Part of a small language model's weights.
Size: 13 layers, MLP 704 SwiGLU, 13.4M parameters.
Architecture: rotary positions, no biases in attention or MLP, untied embeddings.
Training: a variant of Adam for these matrices, 6884 steps.
MLP neurons of a small language model. Each row is named by its layer, matrix (gate and up: input weights) and neuron, and shows model dimensions 48-175. Each number is 128 + 24 x the weight over its row's rms, rounded and kept within 0 to 255. Numbers have three digits each. A neuron's up and down rows have the sign that makes its largest values positive.
After each neuron's rows, "fires in" lists the words (lower case) most often at its 100 highest values on Wikipedia text that the model never trained on; "fires after" lists the tokens most often just before its 100 highest values on Wikipedia text that the model never trained on. A number after a token or word is its count.

L3.gate466:186109111099100167147084128127139153096082109096121128141135117141162139172123118106130148157147177134101144104158156167173123126155125117065126128134142135139117129126114169106111112169130123094136110093118134135139117158142134139182139144111110117140102095094128128128089087104140153105102111085158143137123111113137101142121113137089147133109102111109125096143125129148126166140119
L3.up466:134116109101164146179081136142123114122149178131145128142116133102130100145194120093089138143105112157094107136115088154139116096112172148129143141128104077158131186096134157087083145138123163093154158168139117173103124153163142148117134130099147137173135144156101137119147117126143140120131162123133105179137145124137113091128122155089133124154134169116117108121101191136188092144179
fires in: "a" 49, "her" 9, "one" 8, "s" 7
fires after: ". " 35, "\n\n" 20, "'" 7, "\n" 4

L3.gate204:126118119068137129143133095126124172116093152168105121122127161135136100106147132121105139114112156125120120103123146142120143115114147137124111135136154145129151217147119165070143140139138117113079152122129135095156115144120135127138104117131148163126092155129130090116152112153130154148182139098153122128133138111126113097092116140130099127141132099105114128122135148149143147114095
L3.up204:131138133127113127140121171125120154146103136132102126125123096102128091120133145123085136156114115162166145110151118151113113101128113117041101117108109139129136115128179099099157142135160132128085168109157096104127113105128113075097158162145109136109120123115166090104168106146125118158138179125160135161130147130065132101113103115146113092141118165141113099101086092158155132117141
fires in: "an" 18, "a" 15, "also" 11, "was" 9, "formerly" 5, "is" 5
fires after: ", " 49, ") " 13, "(" 7, "), " 4, "was " 4

L2.gate340:095139115104127133107162141122106150145100127089181119156169106135164096127114118128080127084113105113143170128092115096129125136114148152145121138124125122142097119117137108072114160154110130096152142149119123104118128133161121125111076074098128125154113159146150131133126116130170105115069126078160096092169088133103153163113100168132134102159159133091160121121118161125132168146122
L2.up340:137113158128138160169133102132121112161147172116158170147144143125126125148126116126094160142120121132130135131097108135143119163143144184172151088134130158149160187131109121144133139161109144139112121117156136129131093162177146115126143171142134103141113119122158116142108094095099068172128097129150158098116164113136122100071107124144133092089093133120129148115094164127098111157131
fires in: "he" 37, "they" 33, "she" 20, "s" 5
fires after: ", " 43, ". " 12, "where " 12, "\n" 5, "'" 5, "when " 4

L2.gate141:123117144162136160135101140130106121117087135119170178150107117110124149110147134123111124191122143138131120136106124104163108128139118163170144083159121123103106148123118184160138175113115158107139139094160114146190133122156131117110108161113128131152144172124136047112124117161137141139121064130174131117091160117153118111133125144128112106120180130146121150088122129138139169140150
L2.up141:107103174152121122146136114116141118116085181147138089106098124134123086149167109096121145147112137174143124097097130101175123124111147145150127136153114135149107114126193131150142148139099133097141143135188129109166101110152101113077146141119105125134101125099153133154146092128128101124100090083121174133089145175126122106119111116123146132170122104119132149160088131125136124093113
fires in: "a" 47, "according" 8, "while" 7, "an" 5, "although" 5
fires after: "\n\n" 38, ". " 36, "\n" 8

L2.gate665:139152150149068124142152124144085154126109122132101108136121108217137126142143119124137152155158091114134137121142127151155115115139178114136126121134108128153106125117146155091137090137130162149150072153153122147167120116152123182150133132151137117175164123127133095149082134153167144108132113137143108120135175110119173140173119118121145105161138142168152168158084159107152140122116
L2.up665:114118118125186145103140129130141084149132181103179156120152163148122101125093122125139145127104161130153118112121123107129114181131166147132115135112167131156169114122140125122135147135103150110140148069105128109151112152180117095113137141099183133156144151146128139096154100146146133095145110108119114143088112135186140131099107135140112116155130125093108100133092091116161147148157
fires in: "has" 18, "votes" 16, "according" 14, "list" 9, "most" 9
fires after: "| " 25, "\n\n" 18, "the " 15, "\n" 10, ". " 4

L4.gate249:144111127119195130154132172160094132197140120135101112134148174117152134184138117121120145145123132177134124142085138110131124117112123178122077129104098174137130124092098135119144159149108146116093137121171136127109127113143138084151131150097113141122111135124131106139093116135093145159118156134133095139142113094143118096129112151139131070091121139106111137113154124090116152136119
L4.up249:099101173114119137113138137165112156116121154148121106132120138094085142165129125092100146125129164152159122144100161120153112107134115091096123166068130123158080159131123122096154171109090143104103114140144154115163125164080131114126104114139126173096130140112140152159110152119139131132139149090089105131115088190093119133116107161141079107134123149174144105118148136091156121133128
fires in: "a" 48, "an" 11, "one" 5
fires after: ", " 43, ". " 7, "and " 7, "p" 5, "a " 4, "as " 4

L2.gate437:122157149137158147118152108105098107172171092136112132127145165128122133136154095100131164117133145140123118142114160117133102146111126145133162080120121120124142147161169171081133086096141168070137122102135109117137115110186127113113146172151162127200087156124150137115110134091159134126143141106090106168141120117157130149099125150153117121138096135129138152110137123107122121105125
L2.up437:136143138103144105112123147148142138122124187151153126125139131146131165115133165160175117120101145138128081152134128131063118138110141189141177125144127099157153164119160136112129123105127103150128105091160159116099110121125149151085134138178146159139151138126164117091104110144150132118095121108137133125158158107136122115135144116095105110125159146092150149091126121128178141163166
fires in: "first" 40, "second" 10, "last" 9, "only" 7, "number" 5
fires after: "the " 75, "The " 17

L3.gate321:134149159151165123121118125139099123119101127142103137091127096151114085173153118123085116143099131126132150110132110135118114123150083140136112172169092124145146152134079086130154169102122136114111147105152139124107157118148141128136141134140123141180156163104149121142141144148112149192064113159152137149109135185115159104136134130138130101083159137105104147133142116130154126107117
L3.up321:111141101144124124118135157153127162099118127108155151122117128161128150129092094156121165159158145144101145112122113139108120152097178134118120127081082158114127150134133090138146123147098133128126150133140145152125131137164114162094124108112123182168106176100152156125156091156110133147138138122090157108122153168165127165082128117171122140151095116116094104142125156088171088141139
fires in: "and" 52, "the" 6, "although" 5, "saperstein" 4
fires after: ", " 40, "\n\n" 8, "The " 4, "S" 4, "T" 4

L3.gate15:151105133110163142156144063087147129117120086077124149146134118125141174138131126132133141098100120128117138124091123085160100119174095142132134117165111120149173152138110150140107141092087102130082144127140169130104097155154119065123110180140161174147134118114152092103122119103110109119126132113168129140109113129101120117095145142147100123143125149113117085111132140101120138107161
L3.up15:154122148154126079140119149076179171109153111053139158130152087113112130116115173141130142124162133141142140118111148147145082139156154094122112079133110131130122187127133133128137135124139126107058176111141110147082131127141167099128153162175090148114131122111150137110095184152127092144120158115197124124130110134133110150101141130137148108166143135150128081128109108088112120149158
fires in: "s" 87, "ed" 4
fires after: "'" 84, ". " 4

L2.gate142:131167087113145133182138178101139145107139124111098114166138143127145132124123155131110116135122118128110132155102119121084127114108189076117070132134150147133105134081126120080113145145108197157087116174080124133168112130140097136164164144153123128102134150133125114148169153110154142148154129145150153177106106106091106149097165144147105133133121134127137110152126135146080132088115
L2.up142:134151120151138133147131107126111134170157153156144142157158114165082142190131128124098150164136126125152129155124151143086109087095140149086126110154140145067107153129185163149145139139152111105107156090144120111170126143132076104101132150129117128141101101142124143161124143133120176129137157090147125112118116137131092141088089136145105122178159162157155073122151127121125126116087
fires in: "he" 39, "where" 13, "with" 9, "was" 7, "named" 6, "it" 4
fires after: ", " 55, ") " 10, "where " 5, "which " 5, "), " 4

L3.gate366:134096123077086132139151139136160114103149140116138103147120151163093134139127127122131148164103167144096187083129108139153149157130152139141149137143127060128121162130089109094122099096131151139119099137149118154173119121097151163110085129102136101156154144096066116144124106123109168075119100076143151106133110122149101117139131135167091126086094143137148123123112154105094110113127
L3.up366:104111117123143146118166105116197108147168124123130097140111125106129139101098126138118173132134138118183131110119099110108135093152143156156193139147114110102137136166135099100111134120116109158116128129150134083151147177115087128126074123153101100133124140124113161135147129169127145095095148139092112133150163123145128153141076145095170143148168201130153118172125126099124121130140
fires in: "2012" 21, "2022" 15, "2021" 9, "2011" 6, "2013" 6, "1971" 5
fires after: "201" 36, "202" 26, "197" 6, "200" 6

L3.gate282:124134102143144129119126134106115123137131144148152111100129138074112141174100112149143110136093126086117104113163138120119164079127088117101139118107132114124078149134139141097164108156136138131163157138125134139188160138123115087133113126132186144128141166124135129100092120097140105144110108115124113146104119114122092127156128125114135128092102159114144136189129131137116178150092
L3.up282:141151089149145144156115141126111120168104087157133164090148132098118155190087104087126118148150147143137119124108122114141148145121162092133158099133151180157140110131124149108119133170125154117121119113143120079168151113131136150154121147137160133136117164092084178146128132120114171176132127100160150112084144120159120117126032149137124104126101181141121125115095080140138114141108
fires in: "an" 32, "a" 22, "most" 6, "order" 5, "two" 4
fires after: ", " 51, "the " 10, "of " 5

L2.gate599:138113113109129157135131149135075112133124132155136157108146152117146118121099084130156098109118165119090158084150156083129130119121101112133127129118117131116102147106130116082138175150159130140107159121141141105133138102161112121105148121143147125130127155148181104141117125155134122136074124105134130138102206119126127126137147153129148153125112200153115123111105149095145136097087
L2.up599:094160115120123111122136120119105125098103125127117121174112105154113112141090078128137156154145156140101101136161137123127081076157116121165134132141105132169132100119137094122112188099152088136119109144122126121152084158163097142113076129131131131143114105137179122105123114125151119094116094153141159141070144116094150149159179146111148093129128156128152131138125156111118126117165
fires in: "a" 33, "apps" 12, "he" 6, "on" 5, "an" 4
fires after: "\n\n" 20, "| " 16, ". " 15, "\n" 14, "- " 9, "==" 4

L9.gate272:142134125127170141127166123089146148163159096148121146122156119126150146125145115148103078114128120169123131099138115113092108099138172105137127111132151123135134115112147136132133129133108131146118155111180147141193149059113121128118133153093129115133119126175178144206124126116212113118101102072158125111076061114101148154090105135125119153140132143081136129101128130104127093150124
L9.up272:111159128120158163131147140140152139162154153131167174168132133105170144112164158113073140117095134117114178084128163132107097124126140118169125113139127164168146137140116120092150115121153103097113149113107137100164133094101146084124153159127118119139130128166155133103103144154164123122134152164173137109082116140081104195102120139149129080072152136130136121151132106134167087171146
fires in: "he" 42, "hotel" 9, "an" 9, "she" 4
fires after: ". " 41, "h" 9, "P" 4, ", " 4

L9.gate236:126125107121131093119156164107153139151108128176103116140132137123153111118128122155119129133100162148115167139189142135094133097161178136134095150120104157120142062113140120136127138110122101128139191111161098129147189126122119163086115132144084099056100122117219135117102121149111139161091114126159100131128104149153118122152068113167101174146128132101146123133118138128145149128138
L9.up236:173147152150089125135166132097141098122114136112146112137145107090115168148125176095163142102124132137100097113117105104193138112117143099122132145112104143157155128124124138123115111156141152129138124128068126081077109108110160113134102159166093107164140149162151171145130126173151133100109129149129120132060151136140115119132101166123126122082109103111085143142131150158123140150120
fires in: "his" 31, "its" 13, "s" 11, "her" 10, "the" 10, "their" 5
fires after: "in " 29, "'" 11, "during " 4, "During " 4, "of " 4, "In " 4

L3.gate582:126102140110100138187154156101083085102107111106112143159131104105168173151134148140126112117123112110133137143102139113167100124098129151136131123104097153116172189090143108167147142102124134167114117093146137149151100156150142078172098109157105113141152116123154173130097131159099114109118152143134140115123121139100167107126123152150121171117108148121151114135087128117131138131079
L3.up582:139127126109115134155165155115111133103178165120108126154181132087121154128135113125128158111132123166150098122114091129119112103152108155124118104113110122127107128093120111153147121113183093111143154165150169116153149125143180075107094171113109103161135141166125117140157134175142160098133133105130097110119133143158098078162165161092149119137141120144158125183113129135134170137090
fires in: "s" 55, "its" 38
fires after: "'" 55, "in " 5, "to " 4

L6.gate383:113119147118134118075114152129162113088113111162151109112117103141130139174123104072136098143123139175165127134112140125101123090122122134153098141140121110149148097153128142076116112116124109113149107136121113123174142152119114132147140157126148129113144093100174175161133121154161137112172141137097113140125160137091089142090115150106133114126141138153124117121084134142127200166119
L6.up383:142155125133109133088131128173128122195100094108106109106129123106167112188153143114150115139165157112137133130143177111104143155116148094148104100132126122103142127129166110137162145143165108117122139151148163142110121119095138117099106116096140128191143125126128157095069170130128146134144082124105143102135131111109128126132142143156136135140165099133104141139093118109158131108149
fires in: "and" 75, "or" 19
fires after: ", " 51, "ances " 4

L4.gate164:102106094112112116141105112151123139153130120106136129101155136178167124127180157114140126108159161117171159162124122139143128124145148115131145159126103132162094135157132158150160130160097154144113114113102140141180131145132097086125130126080128133123078140104123116111137163135140136105157121163145149114122140120125101112106140155159080138118083117170134142078148106122140165130095
L4.up164:144086138146119136123099139070146150104128093144167130138115119163119155138133066119132138178090110140117119171112162123154096129105098114113116115167152117148120139155165147148149045137098123118132157169095123133129128110135116121094143157124091138109127141131158147111138097123109101125125141108135131118122096147087171143117128167127132135114111154131126113126110124111161151139105
fires in: "as" 58, "from" 14, "and" 12, "of" 5
fires after: ", " 45, "well " 14, "; " 6, "(" 6

L3.gate347:140127141130142146152139099119101120142133110106111160091135133116155127115111175128134159091119119154164110075134151118130193147138128108144097065130157119112112149116118147144125128110130095142142143092128130134137154103170161097143181133090111128129135138180168098115131124135119158090126156119174112122127133089104165128126127131139141111085104131085147122102145094110164114099088
L3.up347:113147127075127104121121154103130144124140143119115195096118117129148148141105137139127155136128138126108143170141130174143134129151091178130114133127151150156143121125137103101179133127157127124175107102100122104075151108166128112095109112147181136140129125121136140130117132131116116101159112106145094137128072134095112126105155125166140157129140127145139074098111141071144070106161
fires in: "s" 37, "her" 11, "his" 7, "awards" 4
fires after: "'" 37, ". " 13, "and " 5, "the " 4

L2.gate268:141068170126155129144078139150149123099117140118133137053159145107086129128116127139126097117094103170110142142127129160175085103129113106158094126141126089089134112115141128089143131151154121076132121089103136148094145145163137117108117126148144148138136164127152110151127122172127157105120125116141151124116111108124124100124144113156103068089178151152110106156137116122143129151106
L2.up268:131159149111144142160154118110146124146140105125127162144115131146132169116160183115130121129133098157131204123121125151121121113101139147121105113067164120098083094158148117125147091064103119161102102117087126109109127127111115138101092110105147112149150109117112141088110126161150119137147164064135135150159152127169150133134100109087154138137138143121159152160186098123124084106099
fires in: "first" 19, "final" 12, "second" 8, "last" 8, "next" 6, "two" 4
fires after: "the " 77, "The " 5

L9.gate692:162130109144104150120098123116157157147138138104134075131128098125124100140133110157150158108127130150151148135121103128099145130176153139131142140123104105192149142136136138073145117115102119155143120126132127138140158154128106136114150111100119112136171136110123108153099105159156173142143138124111139113124123110167127156105155115103158123150125121099135150161153103118158115133127
L9.up692:134159145114104140109148124157086138105107159131151045135094104154107134150123154112120120157123103081134126128116091116127162121158152118135144134129131146161135108127164173094144087121134146191098152123130090111135173138118114128088144119128110147076118110086106135157176119168157083147160152113111111112123137116113121146119104150165123081108162106141115107168116102100145166124115
fires in: "he" 20, "as" 19, "who" 8, "she" 7, "in" 6, "and" 5
fires after: ", " 28, ". " 18, "that " 8, "\" " 4

L2.gate644:097144135101183126103146142068138112133201159106099110092159091151112128128127123102116130082140127148147095104121172147144128188127186125134093114160160118144103147128157126119147145138157129111144183124139161117147118131146145112102083137111123125177121145141135172155140133154161101130092137109117111133123145146137132131116125129117137108131102138149124136129130120071137122154129
L2.up644:097144101115110104146134137108149139141124113164125097150156180136145079142108133120158147161101137149139109125146132123144171127119118129149101129118136149111117148093118134143154178121127159094097065150124116168102132141115138109133142132132134126117124125165202107083162110167143134098132158099156143097155147135090113149115135119149165131105131089158127100131105160136163109153146
fires in: "s" 30, "she" 25, "who" 14, "he" 12, "had" 6
fires after: ", " 38, "'" 30, "where " 6

L2.gate529:122090144158136115137139147099149123127132129135132135111139139100120133136151080153133169143130120124123114174134136125116144154124147114109126105139076165116114146168138088103113095128111122118130158071139104143074063108158167113169110121126141128146095143130122163135161121144158112160114150108095112142122153093165141136116082093104139128077100128099121145120120110153104089114114
L2.up529:132157154135106097135129152109147146121143134094122126083160140142129146133160129129154123128103100091150122168115146095089141142133154110102106142108145080074154131104175187092131125143139115125144117092136110088097122111145146108132119147140121081067097136108121154136145115158141116134104159147117111146103122142130103153148118134104139142151117089087148127154106149133124108063106
fires in: "it" 46, "game" 10, "action" 6
fires after: ". " 34, "the " 22, "The " 7, "\n\n" 4

L2.gate319:101143146085127140114164152130151127158143156108130162115143182166121126091106175141173131074137092127146125109118086158133113132146159172109147134111100112073114167105132142106134139158120127134097118136128156090107144139130101134050134160174159150138108175159180097121119098132191105134099131086117091173110139112130115135138155111129135142146096093114132102131170115177152112103139
L2.up319:123176115147113136122157108104121117174132100131130145127169136175109088124156082144128147139118106136133107115142129138157142118119128127151195106174105105141167114125141136101107138150131104150098149155125122097120142158146119160117147121167139156139137126183151133099121130117116094151154182130144110130139167124142170071151079124084145119145116119150177143106116145154162120135136
fires in: "first" 34, "most" 16, "time" 8, "institute" 6, "largest" 6, "second" 5
fires after: "the " 87, "The " 9

L4.gate522:099116097180162142163117105099081158095119139134170104139163111118152123161129083119107165113134147096151109138157083136101171140152094147117116126139151061140075121140159170137129124133117138116099105130112169146138132144150082143123145150105177140118116137133121113138119127139132101078156135120095137098118119093147129145154109118090131151119133145137128101131114093120123136112122
L4.up522:125073084089138129125151101094133159163113097120150131116150126125124126163152158111141168111159135141110140107095167132119143135110154141117112089135106140129101130116128153144127131110072175128104092151149103120106102149123107111096118157050128143120137149119100161113129149104197121079133093136115156114104130098119126098157132156099070110096093137134124158136082133075084123117105
fires in: "as" 33, "for" 14, "since" 9, "while" 6, "from" 5
fires after: ". " 40, ", " 16, "\n\n" 9, "\n" 4

L3.gate22:146134129156119211135144105079126132131110125136135128129111161111181135181138096157108110139147170102175121131119183169175138122125142166144114135113142161143133125105161151132097116138167159123132092152120107122119139142154151089182141153109146138159118170117109119124137094153153169162125127113097131140107121111092123138100115160172079144125101142142168133152108158186147145115127
L3.up22:125139146136105166111147099124130102131089137120121151130101160141163110165122095107132115173124172120166084143134210091125124124158167118122115156123129123149159131138113132108135108122145111147146128150155115184103103149089103095155133123140101072119142172114126128166117088120147150150174142107138103132155125108112113128105141135177138132157106123135160109140151108165144126153119
fires in: "it" 51, "but" 17, "there" 16, "he" 12
fires after: ", " 55, "and " 9, "but " 7, "as " 4, "when " 4

L7.gate621:125122108117143143186129098126123160115129157145110130147126110124123102191151106104107120118134156118123104119132132131124145134130114075106117132137123153118138126124074145160092118147170140145120155136165125093139142132103126127119202095115130121111125106114101107109115146144120145114142088128125137144119118141118130133037112112084156170154089143110103164109194156168124149113093
L7.up621:116115136149122161090128110178131162151124100144170103155172128127137143102147132139173129152141139071147102100132138120127114133158152122134106099156136096165139117169149125105141091158089124129090099166121169135139178091151132117145163152126139122127147143130135170173114103128111117154067134116124123114113112102115100109168175083113068119122132119169125140102114129136112142101128
fires in: "after" 28, "while" 27, "by" 8, "since" 7, "until" 7, "when" 7
fires after: ". " 32, ", " 22, "\n\n" 9

L2.gate399:130067147157110110122140072135104138126165128119132117133133101122106136119137139073143143134146095100161125153148156132158138122119143125086133125149125144096119152133109151142135166113120111133119091139112107123115106138138154078079157142130118124145161158127180129128095151172145119117115154102108147134091117128122089147101137113183124148133156127099166135081126155108163113101128
L2.up399:163109129159152098135131129102118148139088126143177145147185090124117157140156137163120143110105126142136149162120101130109098126123122134103093131103148106096130119158110146101106151097130126102099122163111095157136140143135143121108108145105110124140113158129133155105087109153139116087071133079120078134095132128142161121072124145148099110095174133121154141105070107143156110137133
fires in: "s" 99
fires after: "'" 98

L2.gate489:145136137150101101159122158138127162117155139090142142108099170137197126103151118171140150144105129156162152143153150115113102124140130102121126100144126185118133142148166166138120142127082112138129129128151116086107122059186121095148119130146133111153109131100156140145065143132126084137135158149177132129089110131113127127088152141124149148210124119147155143130120146093180110137149
L2.up489:094143125130140150138142150132141145106067106118138115147164090166125120125163131136134164151110176127123155141128138094130114121118157131084127145161088166144116175141124176123125120142179138084142101172126146144166099145130131107147177142114154095157125185115112094118165124176149175116144116119135131123117100173128124143111117156142129110143139128127120125133135129153132177110130
fires in: "its" 43, "formed" 7, "founded" 5, "called" 4, "created" 4
fires after: "the " 23, "of " 10, "was " 8, "and " 6, "to " 5

L4.gate269:149137109161149143156191138146155123141153133175133128155168161139083080114148105126129111110127076125129172117117122097138126144137153137115109117129107120034162112116144183128132113105149141102139076125141160093113123135131137137090119148135127139136093111129203117147131085122149127139144190079155147143150114132149158109128129140165092141144107154115140123108131170131164152151123
L4.up269:151102122127132177195144148159118146177142144096087128136164152132085107123154127135101161084099172182090113163125158126127099069153165143097113076105140162123121128153136136122143154156143135121173126173177166130144122110130161132183133108150086169115118121142128131076122117096122137135142165101148115115138127146155130112109061158107127129128167122115123119117177127092102148081151
fires in: "a" 52, "one" 18, "the" 7, "each" 5, "this" 4, "part" 4
fires after: "was " 38, "is " 23, "a " 5

L2.gate511:121168124127131117173104112097128133151141092124093169127149157144150163166127118150140146116124129145152120121149196122149130138139092106091093106124172105149128130111163178110107076164130118170136116081055117093124110113184131103162160104127133124119111111103121121102138092127124119112156138162128103102141121121154120108133163177101121124140085106105187113143142112117135142103155
L2.up511:151098143129136101144133166119155109098081090112147139085162135129168145114118119101150124136106166128117106154146178126146108153182100117122105122130152150154150123117140098142133092129106164124115131143164117125147113105142139152167133167135133152103136077153145128140167119129127102146163124162081189102135125142074143124080101114090149155140105116109104131134104100141165123090153
fires in: "as" 14, "van" 12, "number" 11, "san" 7, "fort" 6, "william" 5
fires after: "| " 16, ". " 15, "the " 15, "o " 10, "a " 6, "\n\n" 5

L2.gate373:140126085122150136088128122120098127131196137120109162136130162153109133110171115134124122147128125107091129110096136155124141148118111145126104129105129098115108144145170145106126134111117113096157100125171117095126154146138153135109100128098136138122103126132080169102120104181141064132138159115117129162049141128127158111168159094139103123181109139131133111102108139133151140147152
L2.up373:083098118081097132123099141115170128102117123114147141154117125131103121164129093135106141095092097159123146127170112139147145170105113121129144130165115140138083120104116089121147108120142147116100156123117105122114110167152143124135122139120149120147143114098113127123129142120106122084093145116130137112155111102139174165090119114126120125165116133082124104126111152146121136088101
fires in: "such" 18, "first" 15, "new" 10, "two" 7, "series" 7, "largest" 6
fires after: "the " 58, "The " 21, ", " 6

L2.gate600:155171116132118161130125084099141118112121107159138148104095170130156130130098128161119114126120103132141145120130132126155119105169154089112102112118143102156161140088152170087124115132120133138144170104136133117101122105168101112143148133069103144176157174097159136135099077154139143127136099095117112133127128111145200111104139177177142137151126121114145104100108107094171167109104
L2.up600:119119144139147129150130161109126133119127140114128116110144121117132154072148068137101155168138147168117148115126098142154058117150134116094117105134104100112154117086126107137099142110165093119107153108105110136116145113137136136158158122117099139150133119124148133161118100147158115136154144102096098147083140137111128143113165183116125132130090083088133089108111122104148089115148
fires in: "he" 33, "and" 22, "his" 18, "it" 10, "her" 7, "they" 4
fires after: ". " 47, "\n\n" 13, ", " 11, "). " 6, "; " 5, "\". " 4

L6.gate342:119100129130165138164122114160109132135134141109140124113165122099160120131120129087132120127092163113112099150122114087148148142107129148163173135138115142133105132080107137102175153136101135095130121138132139136175129126106119121154132158137153161177116117144126105113119172105125164134142074173185165096132114120115078093144148097084125108106132134109132113093112104106141124131140
L6.up342:135134130108144137123092153095129142144183099144150085108113144140140131165102110131132129130149156151111155090091127146144104112194152139116121126078099136148121142164172123123166119132128107121179108148123143119184131117111145161133092114148112159129162107156138123147059111076153147119127124114155136121128089133100142098114127171151093155146139123087142103126123158149153148168140
fires in: "a" 100
fires after: ". " 25, ", " 22, "\n\n" 12, "and " 4

L2.gate277:140154122130089170133127129077127146127090098139103129105107123110148093145147152143106139133116154091151149111142155142101142131130117117124123156134149160156139126140103079099124101145112139129141139128149143069145100149166152134141162119110144146162132126100135087132153121107122170092137097093135158074080139105152112108110114122128134151144154137163126130105113169187121171067107
L2.up277:077125171087110123150123102159124164147104124119136109111157121120155095151152136113119144124093147106122101177154090129091139182172106059118096112115118119150127150115143145122087113062144156143145126121118131114171155121173136113151195105108103117095128099109102131146163123125096148106156106130119129139124120143147125091121123124131188169151126115091139124120126119158136117095118
fires in: "when" 21, "at" 16, "as" 13, "according" 6, "whose" 5, "still" 4
fires after: ". " 43, "\n\n" 7, "\n" 6, "- " 4

L3.gate264:098174096147142102169126091097114147095114111140087144160137132122197156116123151141159135171127106157142135122103127120120088127130171096115108140135157131143121150124131131140168170141118134145116114086145100153140114128107115153122138122104123106105156153113076145125116108107149110081119149114125109096165137074156116137125173123110109182135149148096173118144077099155177135155140
L3.up264:104087110140102087122108112163101171106115157125154132110156159079115131133114127078150141126147141131133111117122163143134193119170105130166138176132139115104138163152120121176151154137157125131158133108180094157108110126112186110114146148058102156144104122087136130124139127161144120140112131134155123160112116160151141157101137090125117120157146099119146096115142137091143111110141
fires in: "s" 75, "his" 8
fires after: "'" 73

L3.gate681:161126135112159158120167102096074132149176138150099090127113122135143133122147135131085112110124082078162170126120099129117118108131088134114110133155151121109167131131114151111135174094113192112122174108122078144092128126134157103180135156155106122123157133133151105143138160103153135130098135109115116107119115099112122140113124154142165098145155190147100155138114089145168115133110
L3.up681:119096155129111106123148111140135166123092163142083138133170108167148106167178119120103124144155104092111122144155095123123124108135114155087139157096111075152149154105103125172157150073129161134131098153123088103163147124093147138153145156154121131141105130090145117113130165105129106120159130152151136110166138113088101144126080105110149167083168128164117149135138093112139163119124
fires in: "s" 49, "t" 11
fires after: "'" 63, "s" 4

L3.gate580:158088112134157164130112134098105134147141128150109113072139113102160120142143145146141123171131113152146109114103113143121140150135147144136086105145099153123138172116104108143168103116143117106098162119136130086135140153161174075165145168128099145170193128120127136128094123107115111157068114085174116139093147085148165147145145126128129125117116177097119107141111137103149105109119
L3.up580:102099118073109127175156097080128122161143108154152086182164140120142151127133115099153136146113130106129176136105145113160124132136132101097121097123159125120114139115119129149113109128108103139109124102140108150167057110123168131082064138092132176144158072099134099153113116112145122104132121119101087130081102160116129147123132088097120154116107124163114129100121143115105152097115
fires in: "s" 72, "his" 23, "its" 4
fires after: "'" 71, ". " 16

L2.gate165:069146100109121100125139147142130141089133108133135102083145149160118129139142166169116157162117144098170134163123101165119103119145134092097110110090119181144138106138124142135131119097140110142136096133115104142113144160162144120084150125131125118148108150144126143115159124127127151158156114080151123086087142101122099129140130153142140114148129148171122136135157160096144135077153
L2.up165:152183118124152152140132123125161088132173118131110133147144151141145135138100187116072122125134122128125150133134150095125127161136107118110106077149122141127137129130153156123146124142113142121147116121130161112137105101154131083084168228143166124119175128145144080135072113128135100136117138102151134134123161127104096100087128141120127117122110160160118130087120098092184173084102
fires in: "and" 68, "but" 8
fires after: ", " 63, "the " 10, "; " 7, "), " 5, "| " 4

L2.gate135:123160148132129121118140097106095163095124119141140127106129150092140129137161134104144161137157149102140131119139090091084114129099157067088153096170152108132110102090137122130131145145123148111151149075124068140125118120108099104143148157084113128106143128134082104147095129146112152108133143129127120088104087117164131192116112123141156107164125109121149102139130127114129147112082
L2.up135:142100165127148122152135138127131154158080143133144162151123106086159117134137146087140099148160150112088134134139116178154156136147153096119134141163144155162110143134141153102130129130140096113127111139138101142109150176086150150146130108084130139113141151110147126141136185140097129168140139146142138115092154142153127134160148097114130156126136142113159144105069100135122160162129
fires in: "after" 20, "backing" 18, "in" 15, "following" 7, "goes" 4, "goals" 4
fires after: "\n\n" 20, ". " 16, "– " 14, "\n" 10